python train.py --n_layer=14 --d_model=256 --n_head=4 --n_kv_head=4 --head_dim=64 --d_mlp=1024 --vocab_size=8014 --activation="tanh_gelu" --norm="layernorm" --norm_place="pre" --norm_eps=1e-05 --positions="learned" --qk_norm=false --attn_scale=0.125 --bias="all" --tie_embeddings=false --parallel_block=false --init="uniform" --init_std_qkv=0.0426 --init_std_o=0.0 --init_std_up=0.0426 --init_std_down=0.0 --optimizer="muon_variant" --lr=0.00236 --lr_mult_qkv=0.4 --lr_mult_o=2.0 --lr_mult_up=0.775 --lr_mult_down=0.7 --beta1=0.95 --lr_head=0.00728 --grad_clip=2.0 --warmup_steps=200 --schedule="wsd" --decay_fraction=0.763 --decay_shape="linear" --final_lr_fraction=0.0 --batch_tokens=32768 --seq_len=512 --doc_mask=true --train_tokens=332000000 --steps=10132 --dataset="wikipedia_en"
MLP neurons of a small language model. Each row is named by its layer, matrix (up: input weights; down: output weights) and neuron, and shows model dimensions 112-207. Each number is 500 + 50 x the weight over its row's rms, rounded and kept within 0 to 999. Numbers have three digits each.
After each neuron's rows, "fires before" lists the tokens most often just after its 100 highest values on Wikipedia text that the model never trained on; "fires after" lists the tokens most often just before its 100 highest values on Wikipedia text that the model never trained on.

L2.up55:395476517578485427491521530442523539486446553529524496432537567537534441550521467534527532525607475487549469446474458471496503479499549442565540531484461484426468514493465464435444500467523518475400535505504514458585602598508534479524429449547506473462608509518556517524519503516547461472
L2.down55:499489538579589538460455418535455548531452512414479548470487506487515535407471444558544546433522533545590492488562461441456413557502412546529508491545531438483422490495437485485480448537532487409466485515537470409502526534621471557450456493576482539587530428356516557462410561628483498498
fires before: " |", "–3"
fires after: " |", "|"

L5.up697:527501518556515539524475466523415535497517474542497499470555625481520486447532488519495405532404539594482447449517532439511513547493438397528488506438490561469463518529438526536419511482448491564504461533475495536415487557511541511574484573539525448525441456520377549456535556550467519473
L5.down697:459563407464514364524514508399448531523506501490480530465555560556456432450571415553529437511434549576483523457488518450509499460503550502589567548395507457491477531521369549526479587447520539551466455564474547426450402580564546542508486485587517458520481472428433510519474452553575471421
fires before: "\n", " ", " 0", " |"
fires after: " ", " 0", " —", "F", " Report", " |"

L3.up736:404481429544472483541585455481498507432554587499461491509557481460434599489564493609550589534480487535527396470446539526465591576541543435592462435597513392522554523466429499489537477569517484475556519448433486469435588468517586502513470466495524471468491470446565506524438480556534505552
L3.down736:421486519579421507509490444528445501433612489512498414483567477588428565488496488540478456496526529520521445440520490508510537532532445474531508371590457559555599539502432465418541584489529453441469404433473654574442491561426475513468465504524603570450559499492430537479420441455498455495
fires before: " |"
fires after: " |", "|", " More", " A"

L3.up111:616461426545472512562454407481482559532489439496473493557560537537459565480516540498515434531457556446466436496534505509478595542436501375512469506481551414503552504493529508606472424502545470503525417547573428573570522493503527555450485579473476425580497515446452605421551514530486421581
L3.down111:493427546598514514528512527448584489474469507532555536470520429464447508574431450541539478524432418450523584462534555456506443515443515427506515531423570478465414560417603507528511526463554487533592523540470493424480472530526464456509420636433432379507497517586503557553534490489483476516
fires before: "\n", " 0", " ", " 1"
fires after: " 0", " ", " 1", " 5", " 2", " —"

L5.up673:480450428545534561528577558450522477483386439573474513456556609517570470436566488540515483521439506465543570457479563497492464488491529483508570546539452452506454495518475569580351503496433463624503390594425480535440528502476475510514462540468484511554481631591458479557563484537530524476
L5.down673:505449498460438502444508559539571568501608527478437483457473446506470539512555530478461440544535563568444547493557521517432501440490493507473508485490463484528475466510478574497546591426456597616523405464515559476490469469534541500585482456552496517435435531520497448530542506575474403486
fires before: "\n", " 0", " ", " 1", " 2", " W"
fires after: " 0", " ", " W", " 1", "ore"

L4.up477:526503485402480493483448470576444431467582356498509464507420447514440561551493528496533522417517550454514450417488502473496591492521607543413374521420514455473458512637467496474527545456448525437537530452544478525485564478593509472495447551499579609520518503459500442535501526485521578537
L4.down477:536450490510582520430562500462512517520618479467574481445496459502517578475464530550460462461534504477519485402496540506653511490585566474437500497497512493496427469581448491558449489486543496575556464461502465502570515515507457505499505463419488477456519567533531445502489383460494525508
fires before: " |", "."
fires after: "|", "\n"

L5.up608:413521407486477463531542497430566512525490392548595476486621506506482375484554424583470499553559527544551544414593516596554540559577530454516476486490523428473453522429493504521394567441511481512580465526566561459425536500415507577550482472522442440595479449529441490573437487561516416543
L5.down608:474454479471517550500497490541532593529531508467588527522574563485469436489518455521567588524539474440472522544532569441443493465520574542396531495501483382442538444493512524597433401461546474533569402476464489403531467561579560532469453512508452555461515550455507493540499419487581528483
fires before: "\n", " 0", " 1", "-", " |"
fires after: " 0", " 1", " 2"

L10.up887:512557500508507507527519435458479452488478591497482469580597528397525518521541479490424448510557423558532498429346575542440522422466552488573490502585458568559522510521468469522526545471555589535485569552566425562450466525515540593523521536581550529488551546413510519445572500715514436524
L10.down887:548411529469556421474488534492527515590533468527456504343468519478473508477468599569497485502603556447600569515541523456476576480503539484554483571535512511572555479451452513473478495480491563496477434498589512630382529466525408468589538442497408508478458520489542496527479445465598519467
fires before: " |", "\n"
fires after: " |"

L5.up238:515607535464405421532526460524491490499429439526514521565568467476497511496463432580493477403490529586468482533499512499536498446525591442486504451507508537545499511532572396533380474550547536446464432514544526527517526608469504431518502554442486493514572434529506566566481560582430367501
L5.down238:466426527434453490552527483568536474474500478412505484494536619525487522529512473543414514572543559578409529505572535468541518474541600488474434505430492567506477447483470482513557525552456482496562524483549570585458459511528489563458478469424469482490491515472437456458552568551421518513
fires before: " |", "\n", " 0"
fires after: " |", " the", " 1"

L10.up652:415435528543565538554431545554500498447579551505553498552528497498519498480597511570486509417574546433475594533431444491553469468424440508505477460467555495549537557500425453473516533536546598540489420477471436483494483607467504508598466500534461472454549527503502532523597498522494470497
L10.down652:552498478527516490609464398461499548497445515501502481491413488542446526424536353557565600488454546513527522547482525454549566570545443399439461424601479518551451544500453494545482522620525470453505455522538516460444543558483606533492483558517478462523546549340510511523530479450485551525
fires before: " 0", " 1", " |", " 2", " 3", " —"
fires after: " 0", " 1", "|", " 2", " 3"

L6.up916:533539502459403502551489464466421507457479529399561567569569492416497530504583380533456512504503548500494555481498494560537424566464489463580495476430471514468534462538553570506572509486580482448526548535497497544533485444559497444571487580490443544562419496531467583456524511495587482576
L6.down916:486505563516499439489459524490447574552470488434504401499536604568447451588531521432482410454467481537478569485398471514469446468432395495475489458517488505532556590505531475525517428423462478524504529469425445496476551430617470511552469498511558452435531471561559499440544518627512487487
fires before: "ug", "rac", ",", " download", "ing", " In"
fires after: " |", ",", " digital", " \\", ";"

L11.up388:467560485528578546490441531506526495616383561446539545563474525504533461496465429512476477415419518490514499445366459424480485422530549465570514396515485528487579565473472434512442492484549449425512457467497549538484350465553507455545480490564512571467512446568533570543497496516516562505
L11.down388:537457561450533549507554477546570609581347484523420517393495566523480416560530600383503477491428524485515469512539427461493535558584504515423440490421522460535524458447492457578449491567407444499506398462456513553479491489509500487544496498461530562541547491409532566508549559543502454484
fires before: "|", "\n"
fires after: " |", ";"

L6.up990:487529508637546400511552508594457517532512530494387489509506509469543586449465519568581502511530484487504482568587529428508620493503539485548448531457518446497490462507434549482443489542511533473566452486434594500530409531479490533538386560484526419438560476579490470501615502575524477583
L6.down990:528441535463471479522517496425509493429502448550521420619439533397496515586521439577474417494552408433434495522378595529447543505505393579545523480530523557537451577481520538488550466540588486471421551493566569448469555608461538441558444540539492531449502467523470478433375487534532569568
fires before: " |", " and", " =="
fires after: " |", "==", "==S"

L4.up899:551520593547438463552522426499489499528540512482484442550509405457395479536532509480605582466522535403611486583543486474424443540511533579425487464523548488428556584537469494511566416490496566458464488399473524501598548486485475421519504555551542571515429430469405557399495450423474453503
L4.down899:533504586407507452502480511495461494545533473521550531494517378479550516566513515480532466487564432499539530591527531563456501450504515577462458431489573570550482465536477515486497634484435535537511485510439576521585607512508456415446482580446495490504531443421525413509432497533483432506
fires before: "|", "-", "=", "==="
fires after: "\n"

L3.up7:416424428528492488649535562442515511481514491504520511534582423591476455517494426502533461420550542469472542529534437469407540474475579481556550442529492487563584525518460515508424477503473506493388475504432468533557557488486484448487535543478450496637370588520549476558469607443510528497
L3.down7:433476473452468619654410569467573544523510457542513460532516491529493486508612505506523519442452479517475513519433513478485469491518603545579479575479475492588481469471504575440588468560527461510401592478579551397486461555508599473468374411538490506493472521439426440483474434571501537454
fires before: "|", "-", "\n", " Pl"
fires after: " |", "ii"

L4.up472:454503439527486514508489598547428468497483496596472542583415487484499478413527443535502561490590432495520472481544475534500509518395481447377529515515523547523504571493476495552421428459447616448526498407544509477549571565459392570544541509502559501448566516439467460493498584482516501442
L4.down472:516471439505548514511537543556463554474510546584557392472559479491588399525465497565428480563552410446501387510496402621480484523484510504490551547482392494548529566440515519548427469514492558445476577457490443482475481601475421473476476570534634573473460563362519483469456600497547519477
fires before: "\n", "B", "The", "N", "P", "R"
fires after: "\n", " ="

L11.up290:512454444505557474512441551449462509474592568494618512580569470454513488550482466431458483545546523469547389482500511475396488480444488425431453472508512506597534540503500579559502478440516522513459494475505402572541476464533515574436434484556479529474490468416454590508463482509516480548
L11.down290:497447411522480469590528573477528433610572498503461506593498429542523487511454536458432542455514508468487490472475484411456589543471519495481547428500569515510573552535489538551425473583428508440531576511496515447443536534521488521562502623485453567484520504458504456554517515597531498512
fires before: "-", "|", " the", "\n"
fires after: " |", ")", "7)", "i", " north"

L10.up829:533426499456491480615497535519516487540450533516456457473521501349581504517581571473623500582411537492525607666442519499560507479551590465474528586533466445513443531522465449494558499510557454488537481563474582480535478542470492515483450514518447522457522472494491480504566492510599576474
L10.down829:635445480527527426561507590521501511476417470485474548597474504481484558492525507549590456490450476495512477482486519487522432468507448479592639497464490460583547473581464504600574362620506508513470446467481503515489424489502542576495502470459529448489578474557479559399528495581514455505
fires before: " |", ";"
fires after: " |", "|"

L3.up388:514578585487519442588450562496517538453539555478445480539531576496532531456507606489520389475479538526579452469452584509469574490571486442434469545585437532487545518519437474510415441474527487521473405521554414535531484538561509616606536511488486512501528452518508510483437520418465517562
L3.down388:454581552380439470534449487529460468495479492520454520460545473543418488449492535561552525503551572534552441500507586464495425491460488462586491457508534518560420505508459512425582538527503508390561493503542483521558467500589536541552551489421409515504573498500476479517496451554435497511
fires before: " |", " —;", " 1;"
fires after: " |", " 0;", " —;", "L"

L2.up712:525421538563533541503348560455522497555421503534482492538497459437451526452466510416458562516474532486484459413474612507591501486509448457552524427543542472516496490559563485503497582587516575602434481465489553548457559533505536430481593453596483559475499578538550614504450418452502511517
L2.down712:465548465500516527392504530528573553629475507509446477442532508483516482505442527488465524499435484560454579440513564467492434586514537476465515448486592500507497534578520504516534568632444499530529516503475489455403538499419580473377522453513506595450501504489501508432471436426556500639
fires before: " |", ";", " to", "–2", "-2", ".4%"
fires after: " |", ";", " from", " and"

L11.up360:541549478461474492458534559574464492499505533505458451461641506581459452528498437558423434486509568515367432485487495479526449504513435501477455501407479508637517499548447518454556536456531527452517461550446459528587485511467481496603497428518593410562551467483456495605535510455502530550
L11.down360:463490471574486447461435472505460509419506555412512516532462503456519484511464478556493484481495594512472458468431519481481493535413507514442480501461469511532654606560588487460443490502469445487541429449587542514512449585535530405539487533545432471508488507500626515531503501486503473528
fires before: " 0", " 1", " —", "\n"
fires after: " 0", "\n", " 1"

L4.up30:530495489541405461484484430581494523531524610470554439433616419360490504449490474525396416461472513515470439552557404442589452558498405528514548494532499556522573576525495486473549446455475490526400467521547564546596414549463504495534512539572585611421507484505560525559444610469541541495
L4.down30:455486446487498443535483492493557504516486536550489510472537510511458571549435508547524490528527484429565554480566619558491452465550492509485485499490505488562414464544467554383496478404380524493537498446536570436436515462505444510474485501498459549563442331437470481475481570509535437417
fires before: " |", "/", " p.m.", "30"
fires after: "|", " the"

L3.up522:562547378563474505625480426512573536478592488553483485602483479466564533456484477554592417489384491516507443335446492478518491481517489494485414503471621459568503530503451523471564478542507442536494407537440489589453597509452524512520430486565513484497462501513384471505526548481532482515
L3.down522:563516513509445470508516464496571477556485514625477544568491533510587566517465579477473490479443504506502476394481400463505545611470486463537526518562480540538486563417443614506460444559639519485436489506509615538419463490478480502553495543571493527512439561433425470386488583468598474479
fires before: " |", "19"
fires after: " |", "|"

L3.up164:494514547470397540585509517513474478507494549443419505517481468415404522529497552475565454526491474519486516568465503496456520565419459546551516535518505467435552526508603433545484525542456474552442477481514442572491484649479502458499460525527488476456538423542568443470548493492511439475
L3.down164:465503526501527485547437457530511465514565513506448446473519495461427527352516501568599508544444458493486507504435547428593504496525441433571469507554527533493431528551506513564461510440496519486513434460468501513397550564402435514520496539586436404488459572605462440444506522508499499529
fires before: " |", " I", " to", "ifying", " Baseball", ";"
fires after: " |", "|", " L", "in"

L5.up143:422512539475470513574546588523528581510428485534519597479542519528554504504481453575477473555477455636439444453502514531504576525455465339635512552510508488438495454580482526523519484466442535410558572493536468490404478564565504494635452508478502503501453501542428473482519419492503532493
L5.down143:488479525513493485529516573576439512468512573519524464499495549443412519520576410514571505431516557470454556591515539468435620473418535583475470494521469537478444510450426501520571589552494507550439501462539495421474439574481537473535515444544494582533439395447431530449433563475524482512
fires before: "\n", " ", " 0", " 1"
fires after: " ", " 0", " 1"

L5.up856:585545458472524451504491559541524533469495523447538457541532558434542515423374601418564498604502527500552605636433510479535532512485535489532467545554535505406437458555512579491425464525431502479513488525470502523533489479436484580532455527486487454441534487456522511507513502451466482509
L5.down856:517526476423439439515402547609556550491495417542473497430544531468483422596450457544513579549471477501476554474451505539528523527590499520512453538589487469398456476471509483531475531558523491524495443556540534484460400569432502516503518440439459396431463493488595538509465489515459504470
fires before: " 0", " 1", " 2", " —", " (0)"
fires after: " 0", " 1", " 2", " 3", " 4"

L5.up687:429494473593536535591541528490543441516523511559547476498475572517479570446530523464516477457512527507571468473529528526436521470491464517618501469559472503549490515567485472582454560521550541538569479547529499558470545550565518435486466423487523565513429436451448484465397475386451539528
L5.down687:501453399508562534554526532531563531507418537481546416519473557595480524494422444371537474448340439511554490563470453508553431484527557542542497455540518437486594615522446440468535603583589555460449486548547566470471501470551507457521505503431492526507477508504445551515481495457473525470
fires before: "|", " |", "|---|---|---|---"
fires after: " |", "|---|---|---|---|---|---|---|", "|---|---|---|---|---|---|"

L5.up571:490424477618468481545566395567490531430528493528521504564535633371542529435465529517498501508592535553479497388421436464538524405540404521539463513465478499606496502448494456367473467515516432502520517453480533542504598478498508572576443499506453549445477578543438444524449553639473469516
L5.down571:460507465435514513518488535473555518373508616551457496505585497546519524616431533493545524481542474426528491488633548557491421535496573483455483398544379546455610509432453530496460388484452439547443482493483604463513419434583542428549551522519542498476524454521479398573519505518534489544
fires before: " |", " a", " as", ":"
fires after: " |", "|", " was", " who"

L3.up171:554558544506467532584413478500512586467508415504524502525456568435494596473518474499486446580552490576510529489475555467516506467540492468554411511503529575553546545506536570523544442515510589404444518414377480460470508493420374493527433516652546520448566449450503519482476530538492476489
L3.down171:522482579553501504432430559460444499513585467467463504549521566433480531433495553515450419523569484539464536471513561597560551479469476490563469544515501492584452602417522655553474452517507490457515501464514436409449513529545502483484560470454535450440478525399481407462545486597460498439
fires before: " |", ")"
fires after: " |", "|"

L4.up1011:479523466503530528552463473504494534481432502549478486508448588563468522484511524556486476503460523480482432470498432536437548456484453408517545588511449421455564469524541584596369373425512443509520470470580507562480556575527473480525476572451479449571386512460492615425547445505459444498
L4.down1011:423472502485531460532597616436538470539544482517634573439579542555537535560550529596523371568553527489449539481497513476485448465458482394563547527580551466406479431434544560519494554500544494542542526535446504312461460547506560500464429555456445487514458578494523534482499439511488410483
fires before: "\n", " "
fires after: " ", " 0", " 1"